config.toml
lr_mult_up = 0.865
final_lr_fraction = 0.0
train_tokens = 258700000
MLP neurons of a small language model. Each row is named by its layer, matrix (down: output weights) and neuron, and shows model dimensions 176-239. Each number is 128 + 32 x the weight over its row's rms, rounded and kept within 0 to 255.
A block is one neuron, or neurons of one layer that tend to fire together. After each block is what it responds to, as a language model described it from the Wikipedia text at the highest values.

L16.down199 [ 97 104  95 128 145 141 101 129 139 146 148 152 136 117 162 154 118 156 137  77  65 171 127 170  81  67 157 154 110 146 127 161  67 122 154  74 190 102 114 157 165 100 190 109 116 166  97 101 115  84 172 192 123 141 161 104  37  88  91 111 200 179 134 119]
L16.down248 [121 186 155 133  99  94  70 154 166 127  96 172 117 117 121 137  66 150 106 218 122 138 173 158 153 115 135 165 138 117  94 196 142 190 110  99 136  95 149 115 145 144  78 147 185 112  89 164 122  71 176 130 114 156 119 151 151 169 107 141 165 114 132 108]
L16.down347 [ 91 139 111 118 127 149 144 150 104 157  91 127 149 132 100 189 129 163 120  92 191 149  89 128  86 114 156 167  82  66 117 151 118 172 129 138 158 151 181  88 146 147 186 138  72 117 202 148 121 100 101 162  81 126 119  62  93 160 107 102 196 158 127 152]
L16.down891 [152 142 157 131 106 168 110 181 155  96 173  74 161 106  79 177 141 124 105 123  67 160 163 117 139 149 150 118 141 136  74 125 130 144 138 110 131 126 185 127 206 134 123 115 153 129 120 125 131 160 191  96 138 116 147  63 103 145  61  80 134 160 142 132]
Description: Before a surname. The token just before a person's surname: end of a first name, middle-initial period, or a table pipe/dash after a party or country code (Labor |, AUS, M.).

L11.down58 [ 76  80 120 166 183 112  91  95 139 194 112 161 140 138  89 107 182  91 155 173  82 129 149 141 128 109  71  92 116 209 144 105 128 140 122 122 162 161 169 196 176 157  55 127 151 148 178 121 146 156 193 127 120  82 144 138 139 126 113  71  40 150 119 100]
L11.down130 [135  45 119  62 118 207 111 118 126 108 130 145  80 147 101 187 158 113 145 145 125 180 163 129 117 206  71 173  90 184  59 194 115  95 143 148 110 160 102 120  87 158 154 178 155 116 197 162 156 114 154 168 115  71 156 124  79 114 122 127 160 101  89 150]
L11.down186 [123  81 204 132 122 174 124 175 127 149 102 146 120 118 100 157 117  86 130  82 150 123 114 100 210  81 152  99 143 166 118 175 165 114 116  95 146 198 130 121 115 167 166 138 147  89 201 132 136  95 124 100 143 106 128 119 138  94 140 119 170 148 104  84]
L11.down448 [200  83  98 122 159 117 110 156 102 139 139 165  96 110 130 153 114 149 143 148 159 170 182  77 130 169 173 139 122 180 216 108 113 130 149 150 116 160 106 150  77 123 105 131 152  43 198 161 107 120 166 136 101 123 133 151 115 112  93  84 161 101 160 113]
L11.down496 [132  60  95 125 140 101 136 119 171  77 118 179 158 136 170 131 127  85 115 128  95 134 127 100 139 111 187 103  71 179 118 142  86 163 143 141 108 190 129 106  87 114 183 110  90  88 180  84 108  91 141  95 200 100 138 170 152  68 145 126 120 135  96  79]
L11.down605 [115 112  87  76 106 167  93 120 170  89 137 115 153 102 132 114 151 126 106 143 145 169 192 148 143 107 134 115 126 138 128 165 114 154  53 135 135 118 159 133 102 137 119 146  57 115 120 125 135 178 144  53 161 121 126  56 139 118 132 114 174 106  79 129]
L11.down704 [160  92 132 100 161  67 157 107 151 138 197  90  83 147 159 118 132 126 155 120 144 111 162 118  95 119  72 113 176 108 103 136 125  86 168 108 153 101 163 131 101 165 116 161 134 140 171 115  99  89 101  56 182  84 142  88 192  72 148  57 167 105 151  75]
L11.down973 [ 82 117 147 115 150 151  92 162 148 157 160  60  75 117 182 163  84 139  94 140 149 115 144 126 116 119 120 111 136 108 169 152 131  92 144 187 138 130 143 135 139 156 139 184 118  78  81 165 116 121 116  39 138 127 108 131  97 203 162 137 120 117 177 108]
Description: Abbreviation periods and word pieces. Periods after abbreviations and initials in citations, author lists and tables (vol., H., Benth., Hook.), plus mid-word pieces such as il, al, ted.

L14.down486 [109 111 106 110  63 118 133 110 109 137  89 158 105 138  99 117 101 121 104 136 103 103 180  82 139 149 141 112 152  89 166 135  89 106 123 139 126 137 107 143 108 141 188 100 161 179 190 115 184 135 106 121 127 167  67 146 134 129 156  50 141 101 134  96]
L14.down743 [149  91 166 140 119  80 102 116 116  52 100 102 149 139  78  94 160 152 143 135 161 151 134 178 105 219 169 141 113 118 150 137 132  83 132 128  69 122 127 153 157  51 113 103 147  96 128 106  14 129 132 145 143 137 168 134 126 108 115  71 166 141 101 121]
Description: Date-introducing prepositions. Prepositions like on and at just before a date or place, mostly on before a full date after an event verb (launched on, released on, died at), plus table separators after dates.

L14.down137 [155 171 127 120 182 120 120  74 147 118  88  92 122 111 108 109 119 121  85 105 104 161 120  70  77 109  92 123 164  65 174  81 180 174 135 118 151 142 165 147 126 100 145 128 126 117 121 105 162 154 113 148 136 136 114 131 153 144 114 142 175 106  80  84]
L14.down308 [167 123 132 142 125 138 138 126 128 152  87  67 118 111  96 135  78 165 130 108  95  69 109 118 107 207 101 114 150 128 126 110 154 137 147 158 149 189 151 131 102  50  90 131  89 115 134 122  81 155  60  85 164 147 100 134 134 167 131  85  92 143  86 172]
Description: Decimal points in tables. Decimal point tokens inside numbers in tables and statistics, as in 6.6, 2.4, 46.46; weaker on random word fragments in list-like text.

L11.down185 [131 161  85 105 140 137 147 137 139 153 119  95 130 101 222 202 132 118  66 136 159 136 157 185 170 119 169 178 173 109 114 130  83 131 103 126  90 114 153 165 181 102 144 108  94 149 136 141 133 120 118 133 144  91 133  93  99 143 126 109 141 154 104 187]
L11.down312 [123 113  96 209 132  51  55  90 153 152 175 119 164 135 117 149 185 181 172  76 105  48 116  65 124 144  85 109 116 148  72 183  88  85 127 152  91 145 129 133 114 123 110 134 131 107 152 130 130 142 101 170 185 130 111 148  98 150  79 159 109 123 176 177]
L11.down408 [179  82 170 130 205 140 123 129 166  83 124  78 120 119 110 149  99 160 169 100 161 123 132 164 131 135 183 169 121 115 131 166  91  97 141  95 164  94 144 163 196  94 142 145 113 140 118  83 129 159 149 109  81 123  93  50 109 141  68 153 152  91 135  63]
L11.down489 [109 178  57 116 129 216  69 135 119 141 107 151 131 113 117 120 131 115 136 102 147 169 133  87 129 148 123 185 132  93 159 100 105 140 104  98  94 119 161 146 130 159 126 127  93 159  75 127  85  40 111 123 137 142 180 125 124 139  70 146 159 118 112 110]
L11.down500 [125 135  66 175 161  92 173 184 104  96 148 174 118  99 131 138  84  77  82 159 190  97 133 116 226 142 142 118  99 148 179  97 132 120  79 129 123 117 192 142 129  98 114  92  56 150 121 139  75 108  96 154 103 116  61  85 109 103 139 137 108 148 100 126]
L11.down746 [ 62 121 160 130 137 122 153 104  92  90 155 115 177 134 161 100 117 180 150  61 149  96 136 147  73 127 127 127 126 143 158 121  91 110 126 168 141 131 131 183 121  63 124 114 138 129 151 131 116 110 139 107  99 206 156 135  94 117  79 151 179 152 110 110]
L11.down980 [ 60 120 148 178 152 111 197  51 158 124 146 183 147 111 141 141 170 121  69 123 110 115 166 128  32  97 165 133 108 110 102  63 108 100  87 148 120  58 126 154  87  94 138 109 118 149 132 145  99 127 144 146 178  81 151 172  88 158  95 140  71 116 179 135]
L11.down989 [151 110 162 116 122 147 139 132 130 135 119 101 117 148 152 139 150 101 178 114 158  84 119 108 140 186 111 105 171 195 120  67 102 121 123 134  80 119 133 173 161 151  66 111 149  86 161 136 147 149 159 144 109  89 143 183 120 153  48 165 136 147  74 110]
Description: Word-initial "con" prefix. Fires on "con"/"Con" as the opening piece of a longer word, e.g. con-ditions, Con-trol, con-certo; weaker on other opening fragments like en, on.

L11.down34 [137 124 181  86  71  93 150 128  56 160 121 198 119 138 139 200 186 136  80 167 112 102 149 146 137  64 176 150  94 113 174  76 166 132 209  95  71 106 131 146 135 183  57 165 129 163  95 143 116 120 118 186 120 123 134 120  84 141 173 183 119 105 134 153]
L11.down151 [167 121 173 131  82 118  84 122 166 123 138  82 124 161 146 123 151 100 124 133 127 163 115 181 103 120 119 117 119  83 140 140  99 125 177 141 125 103 161  47  85 116  79 101  66 156 128 174  79 128 156 102  94  92 126 116 134 110 155 139 156 164 144  85]
L11.down329 [119 145 131 106 110 130 143 118 142 137 229 136 111 175 140 130 171 129 103 163 141 145  86 143 200  77 126 120 102 100  97 100 127 120 163  58 114  93 155 125 195 229 139  55 114 157 168 160 140 100 172 161  96 120 138 110  37  98 196 145 147 139 151  61]
L11.down352 [174 109 115 138 161  86  85 119  88  37 156 168 125  98 164  38 141 128 111 188 100 134 135 129 123 146 119 152 120 125  46  91 224 179  83 121 144 160 119 135 120 138 174  72 151 150 126 116 109 118 120 143 134 155 155 140 158 139 101  97 179 131 147 125]
L11.down573 [178 148 176 129 137 118  72 128 129  87  98 119 159 138  60 120 165  73 152 145 155 169 107 115 154  63 119  74 136 140 148 140 103 144 166  78 167 140 128 125 152  54 139 161 138 132 166 130 110 142 137 142 153 139 158 111 112 184  92 156 181  99 142  91]
L11.down683 [141  91 101  93  95 121 105 128 108 169 149  45 107  97 153 141 119  64 106 152 113 130 158 112 142  88 148 152 136 162 119 125 125  88 117 181 105  93 139 130 167 127 110 118 138 111 126 100 112 184 164 161 156  69 168 154 122 108 128 125 158  63 158 116]
L11.down702 [ 92 114 171  98  88 101  85  96 124 123 116 155 133 147 125 120  84  83 138 197 104 160 139  88 137  96  96 157 144 155 124 111  65 150  86 111 116 137 191  98 141 104 150  83 154 153 171 109 151 134 137 115 140 146 193 145  82 122 128 145 123 117 123 141]
L11.down772 [176 143 131 146  81 141  74  94 130  96 164 142 149 135 169 136 125  90 154  62 120 137 133 144 145  80 138 147  94 141 106 153  90 126 155 153 150 142 115  91 128  97 189  95  95  81 114 155 113 147 110 119 140 124 147 196 189 125 134 154 141 159  97 151]
Description: Given-name endings. The final token of a person's first name, just before the surname, in tables, lists and biographies, such as Jose-ph, Micha-el, Dore-en, John, Paul.

L11.down91 [115 124 127 146 156  83 124 122 143  97 147 130 132 126 129 124 120 115 176 112 161 161 161 145 182  98 142 149 125 120 126 136  98 169 116 130 112 202 162  86 153 153 198 146 172 162 103 184 136 124  54 133 109 132 104 161 146 188 156 183 104 108 119  85]
L11.down110 [ 91  92  85  39 172 142 136 111  81 166 160 121 102 109 130 143  96  90 187 141 100 120 143  85  79  96 149  85 106 127 148 160 133  79 162 130  81 100 165 179 124 176 157  97 119 124 105 133 151 105 122 109 144 144 108 113 121  92 151 125 161 150 148 123]
L11.down121 [ 58 135 159 109 167 182 122 127 115 111 153 107 175 131 140  87 140 142 118 151 130 182 174 166 166 151 141 106 121 204 141 129 145 103  77 118 183 126  63 136 138 118 162 113 129  87 133  99 137 126  99 113 108 137 144 154 129 115 156 149 106 162  93  52]
L11.down163 [205  95 100 135 119 105 168 117 108 125  62 145 172 135 105 101 128 210 134  69 137 129  87 147 144 121 174  77 145 154 123 122 134  70 124 119 104 183 136  97  74 111 171 170 115 147 107 108  91 126 107 168 111 149 120 172 107 100 155  88 154  88 105 168]
L11.down314 [ 85  29 128 109  80 128 123 126 178 101 130 111 182 144 149  92 136 149 121 168 165 117 117 111 137 160 116 106 133 156 104 201 164 220 151 111  89 197 171 101 103 166 119  89 145 145  80 106 178 177 150  90 104 101 135 107 122 152 146  99 176 176 156 153]
L11.down425 [ 96 138 104 169 142 107 136 131  93 102  45 142 165 126 180 132 125 120  97 116 106  83 147 106 130 106 106 157 118 184  98 144 130 116 109 104 113 108 145 133  85 132 122 147 140 144 113  13 109 183 175 103 186  97  99 125 120 131 139 192  93 138 134  99]
L11.down591 [117 104  75 132 141 121 144 125 101 115  63  95 148 127 121 150  95 126 121 119  86 147 177 137  86 144 125 115 136 145 134 139  99 131 139 149 157 117 145 139 164 133 171 134 133 162 127 145 125 118 117 137 156 130 160 155 148  96 118 113 170 133 156 131]
L11.down786 [ 95 136 153 169 146 129 146 100 132 109 123 125 114 130 141 138 153 111  41 132 136  60 151 104 140 111 128 127 177  89  33 116  88 148  71 126 139 227 141 138 102 168 179 146 129  99 120 161 132 130 170 133 157  85 132 118 142 144 152 124 158 130 155 156]
Description: Main-clause linking verbs. Finite verbs right after a subject noun phrase or pronoun, mostly is, was, are, 's, as in "the unit is", "ownership was reclaimed".

L11.down57 [ 95 110  92 135 102 106 156 131 146  47 109 121 108 177 194 148 155  90 140 160  91 131 193 128 143 117 144 106 151 195 188 117  89  91 150 127  97 106 122 172 118 150 138 103  67 167 110 127  91 121 151 115  82 134 128 133 103 154 139 151 141 123 125 156]
L11.down158 [164 154 127 151 114 142  92  42 129 162 150 168 125 189 172 124  73 233 111 151 149 147  90 140  74 105 124 112 140 154 121  72 150 142 119 166  67 121 171 131 137  89  99 148 108 114  80 170  93 163 144  87 148  67 139 130 143 131 105 147 116 137  87 119]
L11.down160 [103 132 155  84 135  78 137 119 147 158  98 125 152 112 110 153 109 135 121 119 167  87 127 179 177  82 186  38 122 131 105 111 132 138 150 144 111 137 198 113 130 132 196 124 102 137 144 113 121 181  85  98 137 183 136  88 160 115 157 122 156 167 128 138]
L11.down176 [114 150 155 105 124 153 174 156  91 119 110 147 124 192  88  95 104 178 104 126 177  98 162 135 149 162 160 109 152 160 174  98 139 145  31 144 101 113 131 134  66  97 122 150  98 168 178 150 124 114  72 151 142 120  96  66 135 134 125 126 118 172 112 121]
L11.down217 [114 103  81 157 128  96 147 137  85 117  91 133 132 108  80 155 181 194 151 134 162  79 173 103 125 112  92 105 133 130 119 119 122 140 131  59 111 103  68 103 171 167 163 129  90 163 142 154 156 101  75 123 160 120 203  90 197 144 176 179 185 145 105 126]
L11.down349 [106 110 169 100  93 141 199 119 125 115  76 142  67 124 170 123 147 164 168 128 103 146 133  74 135 136 136  89 161 142 115 114 252 137 122 198 100 130 197 121 131 150 135 147 122  85 156 122 121 138 155 112  79 138 143 131 142 109 120  92 140 210 122  36]
L11.down601 [122 157  99 184 141  29 162 158  95  98 127 147 105 185  44 130 152 187  90 134  85 115 177 153 124 121 123 156 104  99  68 162 103 123 162 207 109 126 120 167 125 117 151 135 171 159 161 149 110 139 151  42 140  93 168  47 114 172 182  90 106 156 128  90]
L11.down788 [126 110 149 161 138 179 112 128  96 121 173 177 187 125  91  86 135 175 107 158 150 180 162 102 132 155  87 178 112 146 128  75 103 101 100 144 123 139  97  90 154 154  94 108 113 231 157 125 146 142 143 118 105 105 115 148 136  83 127  45 138  87 130 166]
Description: On and ra- tokens. The preposition on (often before dates, as in on September 12) and word-initial ra/Ra pieces, as in radio, railway, raid, rating, Ramón.

L14.down13 [ 99 115 116 138  86  95 126 149 134 160 133 111 160 149 147 150  81 163 135 149 101 135  88  86  75  91 149  90  93 175 159  66 129  36 167 141 123 159 105 146 169 164 130  69 124 141 144 115 145 109 152  98  95 114 152 113 145 105  97 124 121 146 116 121]
L14.down40 [126  65 103 126 122 150  74 137 167 136 102 115 146 122 146 137 133 144  65 139 101 103 103 132 172 142 143 202  89 158 181 158  99 145  96 152 143 122 144 167 132 134 127 150 149 132 102 159 127 135 126 123  89 124 109 162 114 120 113  84 167 122 149 134]
Description: Be-verbs before passives. Forms of "be" (was, were, is, being, been) after a subject noun or pronoun, usually starting a passive: was built, were renamed.

L11.down53 [ 87 106 146 116 154 117 103 124 100 122  95  53 152  88 132 144 143 180 159 151  94 130 164 110  74 132 138  92 119 112 136 138 121 119 118 103  50 145 114 184 134 112 132 157 107 102 149 130  66 147 138 141 161  99 183  53 108  95 155  88 145 131 136 110]
L11.down187 [ 80 144 136 150 113 155 150 159 142 104 113 142 133 141 117  93 121 108  91 100 140  86 127 147 181  58 114  67 113 194 132 100 100 111 120  87 109  85 160 167  38 148 184  59 162 105 139 124 108 142 122 103  77 137 116 152 100 146  61 115 106  81 134 137]
L11.down400 [102  93 132 109 134  90 176 124 158  83 135 106 167 132 170 108 176 116 165 164 134 116 137 117 193  58 112 153 167 127  94  89 100  82 109  85  40 197 123 144 141 119 109 127 123 145 165 109  66 189 129  99  98 119 128  82 165 146 133 166 161 102 162 141]
L11.down513 [172  82 118 140 147 141 126 121 103 183 152  74 151 100  69 122 139 119  96 135  79  64 145 140 200  63 136 116 177 117 167 160  89 174 144 157 121  64 157 121 106 125 145  95 176  99 173 132 117 161 133 118 131 106  98 157  73 155 100  87  98 158 125  85]
L11.down550 [130 128 168 110 118 134 123 147 137  97 172 141  92 103 136 147 104 134 124 123  73 171  97 135 152  99 116  92 134  94 104 107  99 151 194 130 177 167 123 130  74 120  87 111 108  90 159 138 118 165 132 114 123  63 129 120 147 133 171  59 104 161 122 132]
L11.down974 [ 82 105 121 158 119 170 128 134 175 159 183 109  75 110 124 143 114  63 113 130 122 124  62 142 105 132  75 121  71 144 181 168  85 131  78  66 150 147 127 120 117 127 109 123 156 120 142 143 140 153 161 108  93 116 170 123 109 138 136 152  81 102 163  95]
L11.down983 [192 176 131  70 158 106  98 128 136 161 111 132  95 138 128  74 129 161 106 164 135  78 155 120 120  84 102  99 158 119 112 133 136 162 101 144  76 134  90 127 151  99 124  87 142 158 137 152 101 166 143 118  57 137 121  89 166 139 138  87 154 156 142 130]
L11.down988 [ 73 103 118 185 188  80 130 153 128 176 172 192 169 143 148 112  27 154  79  96 159 153 114 103 100  81  64 125 164 106  90 116 145 131 170 138 191  77 197 124 140 114 139 150 126  80 150 153 104 116 172 137 129 111 124 111 112 124 137  76 117 120 197 104]
Description: Noun-ending suffixes. Word-final suffixes that finish a noun, mostly plural -s/-es, also -ing, -ations, -ies, as in ambitions, worries, restrictions, before punctuation or of.

L16.down414 [135 157 143 120 144 115 153 118 122 118 160 119  97 111 143 122  86 124  96 120 128 110 148 133 153 196 118 134 118 130 156 128  95 131  99 163  87 155 127 165 126 188 111 115 110 135 172  97  66 122 162 110 132 173 113 145 107  72  69 146 114 107 140 107]
L16.down614 [130 139 112  90 142 176 174 134 129  96 135 142 137 218 102 128 115 174  98 169 146 141  96 153 102 135 145 101 140  74 102 131  91 172 105 174  87 124 119 152 107 173 107 156 167 142 170  99 153 159 139  80  99 107 142 150 200  84  51 184 126  98 123 129]
L16.down697 [ 74  74 153 164 123 131  96  93 138 116 143 116 118 105 131 115 104 168 127 136 122 154 147 116 131 160  79 153 121 135 123 101 125 146 173 112 125  84 129 169 162 143 162 110 104  92 120 162 167 161 203 136  93 134 137 109 108 125 157 151 128 108 125 139]
L16.down918 [132  58 117 165 155 148 119 109 161 104 125 103 134 128 121 150 117 125 144  78 136 128  97 140 116 157 162  97 169 156 102 103 119 105 101 136 140 136 118 107 118 108 125 113 147 104  84 177 188 152 120 139 113 142 162 192  83 122 108  96 125 135 192 153]
Description: Mid-word subword fragments. Short word-internal fragments in the middle of longer words split into pieces, such as ten in extension, man in commander, fe in professor.

L16.down376 [133 217 165 146 142 130 182 128 144 117  91 137  82 185 136  48 117 115 120 106 142 113 154 185  78 137  86  90 128 113  97  75 159  96 135 153 114 142 148 132  94 117 110 134 131 133 155 179 121 159 154 124  93  82 129  92  91  69 116 137 103 105 172 129]
L16.down394 [ 90 120  94  56 177 138  85 109 172 148  91 114  93 110 174 133 167 112 140  99 141 118 100 141 149 112 112  88 136 113 124  90 185  98 129  91 118 126 127 108 128  61 146 107 115 147 131  18 140 189 171 130  93  46 156 133 134 172 129 103 158  95 146 104]
L16.down515 [120 169  64  84 163  70 112  96 132  97  98 108 118  95 119 154 146 150 130 127 132 150 160 128 152  94 140 123 160  48 133 141 127  73  81  90 114 102 147 139 100  96 136 111 112  85 110 115 140 150 150 143 104 135 148 109 109 104 113 110 156 113 170 142]
L16.down675 [130 129 152 147 127 133 148 159 124 122 115 110  81 172  98 130 104 107 130 156 109 146 133 151 100 133 155 159 124  99 168  68 142  69 100  95 128 110 160  98  79 144 130 145  87 138  58 111 130 101 188 135 158  91 137  52  61 101 131 181 135 126 143 134]
Description: Separators inside numbers. Decimal points, thousands commas and time colons inside numbers, mostly in table cells such as 17.68%, 8,348 and 3:18.

L14.down381 [114  79 133 134 104 152 129 153 142 128  74 113 114  96 101 115 130 155 114 118  95 141 189 175 160  84  55 118 152  89 121 113 158 125 140 112  68  96 169 159 182 144 129 103 171 133 161 122 106 149 120 185 130 159 152 102  74 155 130 121 154 100 128 136]
L14.down434 [129 159 116  90 147  96  98 125 132  95  86 190 144  92 162 115 121 132 130 136  46 132 115 166 147 112 121 185 181 139 183 132 113 146 160 113  99  92 138 182 163 126 100 181 129  51 153 127 118 175  65 163  93 141 148  90 134 157 175 107  92  91  63  89]
Description: Year century prefix. The first token of a four-digit year (19, 18, 12), mostly after "in", a comma, "the" or an opening parenthesis, plus sometimes "in" before a year.

L16.down142 [102 133 105 189  39  66 134 152 152 135 129 124 109  50  98 114 173 148  78  74 122 135 158 150 141  82 188  95 147 137 129 163 114 118  64 152 162 157 175  52 145 154 108 149 130 105 105 167 107  94 156 138 110 140 137 184 108 121 145  90  56 145 151 145]
L16.down256 [136  51 159 115 125 182  78 172 143 142 108  65 117  78 157 112 115 153  78 114 146 152 177 107  96 102 134  85 113 138 129 149 137 111 144  98 176 130 105 164 138 155 116  96  97 140 126 155 150 183 119  97  93  83 121 132 112  97 182 110 106 126 148 174]
L16.down628 [137  90 140 151 110 129 127  68 118 148 110 141 128  99 133 136  97 150 138 100 116 110 157 110  91  81 124 140 127 127 139 147 173 131 156  63 148 164 153  99  94 122 156 121 123 204 152 124 200 129 120 149 103 158 135 154  86 193 147 106 153  56 128 133]
L16.down950 [ 98 147 122 157 139 140 134 136 129 212 113  91 111 159 158 161 107 155  93 181 164 115 114 174  69  58 184  94 134 159 157  97 185 115 150  98 186 165 118 138 190 132 149 129 113 141 161 162 129 173 129 192 156 130  99 116 126  35 199 128  76 134 178  63]
Description: Descriptive location text. Verbs and word pieces in encyclopedic descriptions of buildings, roads and places, such as " is" after a named site, "side", "west", "storeys,".

L14.down340 [137 135 132 109  78 100 131 135 119   0 172 146 140 130  71  86 121 131 159 135 113 144 144  88 139 163 159 143 210 122 150  54 151  78 108 133  83 136 139 155 102 136  98 169 140 116 133 110 165 110 165 107 146 124 106 162 125 151 118 105  99 109 167 134]
L14.down823 [ 37  99  99 100 144 103 115 118 108  56  97 149 105 125 105 127 141 101  51 148  91 105 149  66 113 192 115 138 109 132 163 128 138 113 160 130 183 135 128 126 200 229  73 141 118  74 146 125 139 137 115  88 104 153 142 111 169 143 143 126 105 147 118 134]
Description: Word-initial prefix fragments. First sub-word piece of a longer word split by the tokenizer, mostly con/Con, also in, pro, P, as in con|struction, Con|stitution, in|sists.

L14.down35 [146 183 102 112 125 127  89 111 131 176 164 120 107 133 139 204  91 130 179 178 118 159 156  85 103 126 133 142 131 109 135  87 109 109 172  86 140 146  96 187 104 117 121 116 106 147 123 123 144 105 109 127 115 143 148 171 105  86 133 138  90 127 210  23]
L14.down680 [137 237 146  73 164 116 105  94 127 147 133 154 126 131 119 147 127  89 192 126 133 126 176 184 132 149 111 108  80 151 121 147 125 165 143 143 107 127 164 133 188  62 156  26 152 143 155 137 142  84 147  93 130 166 123  85  94  82 114 113 154 140 179 164]
Description: Person first names. The final token of a person's first name or initial, just before the surname is expected, such as John, Merton, Brandon, or the period in E.

L16.down316 [137 127 155 160 139  83 122  60 161  48 131 121 113 157 154 137 130 150 126  78 110  69 146 113 101  95 100  71  82 140 149  91 109 127 146 199  89 143 131 113 100  84 126 109 135 172 150  88  55 115 126 118 112 140  96 116  77 128  90 130 148 166 143 122]
L16.down327 [163 181 171 174 138  97  94 158 133 133 124 180 101 127 122 161 147 181 127 132 109  92 123 177  84 160 155 146 179  89 134 142 138 148 134 144  93 123 107 130  81 180 132 134 162 121 109 141  94  92 119 118 201 109 134 126 184 140 167 123 104 136 145 158]
L16.down861 [147 132  96 108 104 139 148 135 128 150 124  96 142 169 144  83 127  80 136 100  80 142  81  74 109 122 127 174 200 132 133 137 166 148  80 172 124  84 127 115 114 160  95 130 115 123 193 148 143  94 108 145 123 148  95 196 183 177 132 166  98 145 169 122]
L16.down872 [103 152 140 140 173  48 120  82 121  92 122 112 161 137  94 143 205 128 122 110  88  48  92 166 122 117  69 170  82  89 106 158 153 130 133 106 116 172 148 203 115 154 111 107 168 111 135 152 115 139 137 185 160 155 183 146 121 122 123 145 108 104 171 105]
Description: Noun-completing suffixes. Word-final pieces that complete a noun, chiefly plural -s after all/both/every (counts, sides, areas), plus -ment, -ation, -age, -ing endings.